From a checkpoint of a small transformer trained on Wikipedia.
Size: 9 layers, width 640, 10 heads of 64, MLP 1728 GeGLU, vocabulary 8192, 49.9M parameters.
Architecture: RMSNorm before each block, biases on query, key and value, tied embeddings.
Training: 903M tokens, 6887 steps.
MLP neurons of a small language model. Each row is named by its layer, matrix (down: output weights) and neuron, and shows model dimensions 293-420. Each number is 128 + 24 x the weight over its row's rms, rounded and kept within 0 to 255. Numbers have three digits each. A neuron's up and down rows have the sign that makes its largest values positive.
A block is one neuron, or neurons of one layer that tend to fire together. After each block is what it responds to, as a language model described it from the Wikipedia text at the highest values.

L5.down1141:147132161118141105129162171155094180100192148133177153145138132130154117106133119125129153097113138139142128114147118129145149154107085149162100132141115175129117141142149148146112090096119108166126111149075144112147109137134142100123158141129117148128101145144130098130129145163117103133136115121174197147074135139156140126126108148124128119114140142145139114142090120142159125132130
Description: Table and list structure. Structural tokens in Wikipedia tables and lists: cell pipes, numbers in stat table cells, dashes opening list lines, and periods after track numbers.

L4.down520:172136137140114163132133141140105162099141178152148123130133105103153115139131153134182122168132158149159160134134142151156151149081100110112133149109117146159113104149127134104155103130124149121116137150116120114156112102106056102119126080153112140147137117138117159116167104112090137135107104112145168092111138107112093114131132111145138119144124094143146160111126154143127120100101
L4.down629:167152152086127138136108098143138135140112117161130122126143066131155106112143121122166093114159109128105118107108096119161170149147132121127089157121132166140139093138156159122124174169140095144127095108089095132139174095141121092148159144121129111126143107150132135154063112099106083139096121140110113117075132143132143148120113136153116121134151098092159176146114142143149102136117
L4.down885:139084124123164120123167134122111133162157125115079157114079118117136123092150100129143108109164114136152135131130136176153167080122120097104145095118144123157126129115126118134107100151126111132127128122156136093109101121132127103115163136155151133079111149157158130153123132142143097111110106136142135152134125136137098098125123119161139116172126100127142110123119128109067113111110
L4.down1013:124124132146119137152130119115112097159123113143126151132129106128155143120128107130135126096128127142109107131113127160092124130103163118119137128107151135140181139144124145136090133148139104116128154136116158122105140123149117126126168122131111170077101118140133143125124133133131116096134134120137139134106153145089127126129091152102136132160127124106112153167119139102122139091111
L4.down1071:100131116147128097126087093168140134138145113155124128161087114130101145120129100111147087142130130127118152129110162111135130139124165137151129156109104149126123137119123117113119156104167136131170115143109113147140142141125125112153125113127100101135119153146079184100157179140127139147144158129173123096139102146119111121147087079134146154140155115153134125133118156131139119108137
L4.down1237:128175133126119164122114135140120132104122133131124122057094115166136178146121100147131185107110089134128133132129115087119159144119126135141123146148107127069122123161108102108143140114119104144140124149129154160118114098108121145148089111149194103113130121148105112147137125129116155095124113171111171121105119099121110121126150126149154130083128116105123144145172130119133121180109
L4.down1425:123140126079076187142121080110187114142097143117138147130134101079147110146164171150124169132120100115150169142137206115117170136124155125146100134112123106166110146138169124082133154123126069107175135132150152081103061124100130097150141114116149107126142180138145131126170099119125142128155120158108151131133144142129094087114159131123115107185118160145120120114130139143092120124137
L4.down1461:130113123130119128115109128096123143144110122143137152134124118120104092163142157114123123108129135081142082126116112103125117132074109152129126118115120157091121127097083144110151133136129145113130140148151108097153130145155129148131108127104153129135123118160161110112143138131136090125128124139099108163102147158098146113144174155141113123091130127164146136140128121133095129117109
Description: Paragraph-ending line breaks. Fires on the newline (sometimes the final period) that closes a paragraph, list item or table row, usually before a blank line or new paragraph.

L3.down167:132102142145125128121112156106111175156086087110152128125101136133121112173157151134154135140091173126167138130158143149158121173124141103125100078111148115119139161135141134128103127131134149160109154098141112121109154160133159144126119113135182157105105070139146140097110120108147117123109124118108130143127088149145073168123131155090093136148158137157148122112088151124090162159120
L3.down294:125092101107150149124122133150130131150125125092116139089102136083125118133122085168152126143113124126146099108117150124140097120184111122142105144135135101110156115133153145135107148104078132144121124108115114105148130136086115151073152069130129109145097148113143143121130097109154150096126132130120128137118111164127146152172087133134085113107151116135133116159141128143115110143131
L3.down368:170109082087142147123097096132124093162118145164151136223161142181059109139126119164124136142140135131132118143160138147135154138174150106152127093130134180129146117145127137119127122122143109119115129146118093117134178156108123102130112126135162132116101120132129119135136109133130110124110124109106121156127126129144177141125145142110143111093130108084126112104109126112154125130098
L3.down738:126187111103145099125137129135128172099129125144097147150108104134111158159116159146101104169152094133107129125112090110142136136117121094082085109134119100146107127104140151179110154123155148153115100096104118126119130094125104102162126125066123145116150158127140116127129121078114088153158129139062106133106136147143140130131123139085162153114099173166138142092123100144102112138155
L3.down795:154142161098146102164148171097123122071131117153109142101122101144138108090144167118140132129143109161119106152150131142144119147144132086137143106108125114143102149139134130098113142117125105137099153163106086127124132151115110103070124152141149136104095111108149154108151139076100157120142129098136095098091149159129141121135124132111126171114110147113144150138142102110137122146139
L3.down1223:137128104123101126109134137096111142155148137102141146122116163139122149118117148164099107142161143135129138135079127155122144132072086100106150101136143124143154147129101135084100105143128145147146103143129136147119120118145131158103122128107143131140165156135129140124150088113107124139149152070120088136119141120133113133127136094162116140138151089107127160120165106116130088115134
L3.down1315:144141154135095131147161117123122170127092152144119107142170126150112127154097161113099103154138121081140104162122140122144101122154176136098158122125128106102148107132125136138120138146119128054117099139118113124077128159146151121132146102152131143140105146092125128113106127123152153107133116144134145097110104129069188112155126101102125128114082151124150116153134110123150174085128
L3.down1726:094126108105164133147113158105101137150127135121061131126090165148107101141110144069134121124100130105121146133162135122106143162108145098137144123112087180137167079118106150109137151167183105071117095101117106119108086145147127171109121133092137111135083148149095125104163139100140139091121136115112128144138144163176132134144156109138130122124149142120180123104099128136125128063081
Description: Table stat column separators. Pipe separators and digits inside sports standings and election tables, mostly between numeric columns like wins|draws|losses, e.g. "4 | 5"; also scattered mid-word fragments.

L4.down432:130148117161164108150137142154153086102115092065139101110129130132115207117123110144120096153096131102151122119159111188090133156131121126130128092177155114163155115099109120149146122109124138111119118098154123101140124131126141143143116152143107168103123104053144109123092131096175112126135111081110138127110149147111115111096167134100101172142141149119136152125154079139116150161136
L4.down624:130135135155110104125091128140148106118094106116151127115091140157155130150143113140112150129134127127140090102138114162109105150127139104129166128115153099158134118142101137133140101133114121132131126114162120087128141143086098093139132151169092093162119117105097121094098133155124128141123134115164153134133151103140178154142106115147117131163122132139116120107115115101138167124112
L4.down1096:077120124137122126109146145132130132134113118147094115087172126124111164163144086131153100101125076124144105136127132126128129125111127124170123117126118138126128149103108103127118135154137104116106138133115183107122120118125115130092158114107176091133144156127149160174164179141131116130158125082130172150152092120118149121150128115150135090140119112105174137128130111158098100118134
L4.down1134:106157127095115119124065134156152121145120139180096093110105128106072139149100149104173165141133114135165099135126114082118129150148096126091109143154107152133111125116148138112101116116099110134121153134156137145153128162132118131122146137174124090135127161128090138094153143071085117118139151146117192117139098173126178099155118153101148167155110126130126123121140067119154143153105
L4.down1146:147093135092077155203082141092149132155152116075187129121138129154140088174083102143148119165096129123120177103087104131094127151147162129117121113139143141194119165093122107150118144126182141121130111084129095126126138147106165151111141125112158154153073104165150092164112121137144139163120178099178148119138126108115151092112108175130109158157165131153124121122118134114126115117098
L4.down1288:163095151108133151169129102155130096141129165146173143131122095107074117100142171128129129152118082112104140135101135144123156155127134122118135105122112113117155150134143145128114132166169138115165140133143113119131170110161140127172142078126166162139132113148162129125138104132151137127178119121121140173117135146121140105129074107121086151117152172096127130154140112163131076131105
L4.down1640:147132131183111132077076093103089128149134116175145175115126138100143116141145155163087103131123128118169112134134152053106155105134135148141131131140129136112136100149111108127144146057141119084142086106114123124133116113103157083169120136113179128106113162123152140153096138135112125150109151152097141143094116181142136141128099130146154135142169132152088171139098161133144156164131
L4.down1706:147146093143098087121124112163133138168131117142139160120084115150116149140137113115142122107129104157116150138112138130115146116136140121123140123117124102093118164109075139127166098164108106133134110109128115127097129093112158112162148132104113091145131099137129178137170171113130075161134092139137176122146143145113095104153115120121116131133105132171131093155158123115139177160149
Description: Sports table numeric cells. Digits and pipe separators inside Wikipedia league standings tables, such as win/draw/loss counts like 1'6', 8 | or 10; weaker on scattered word pieces.

L5.down186:125191115171149137137143140137133138133115171131170103112153095132145144127103117159138111126121072114140115150127141119101163085122098173108126183104137138139114188155154139110160132143106129131109142162107203099156130110144139126105136139098124123124155153135087123156165147154075094145105075129133165163091145162143118159125160112133167092110162138156128127157128113127119106134110
Description: Blank line paragraph break. The second of two consecutive newlines in Wikipedia articles, the empty line that ends a paragraph, list or heading before a new block such as ==History==, a table, or The.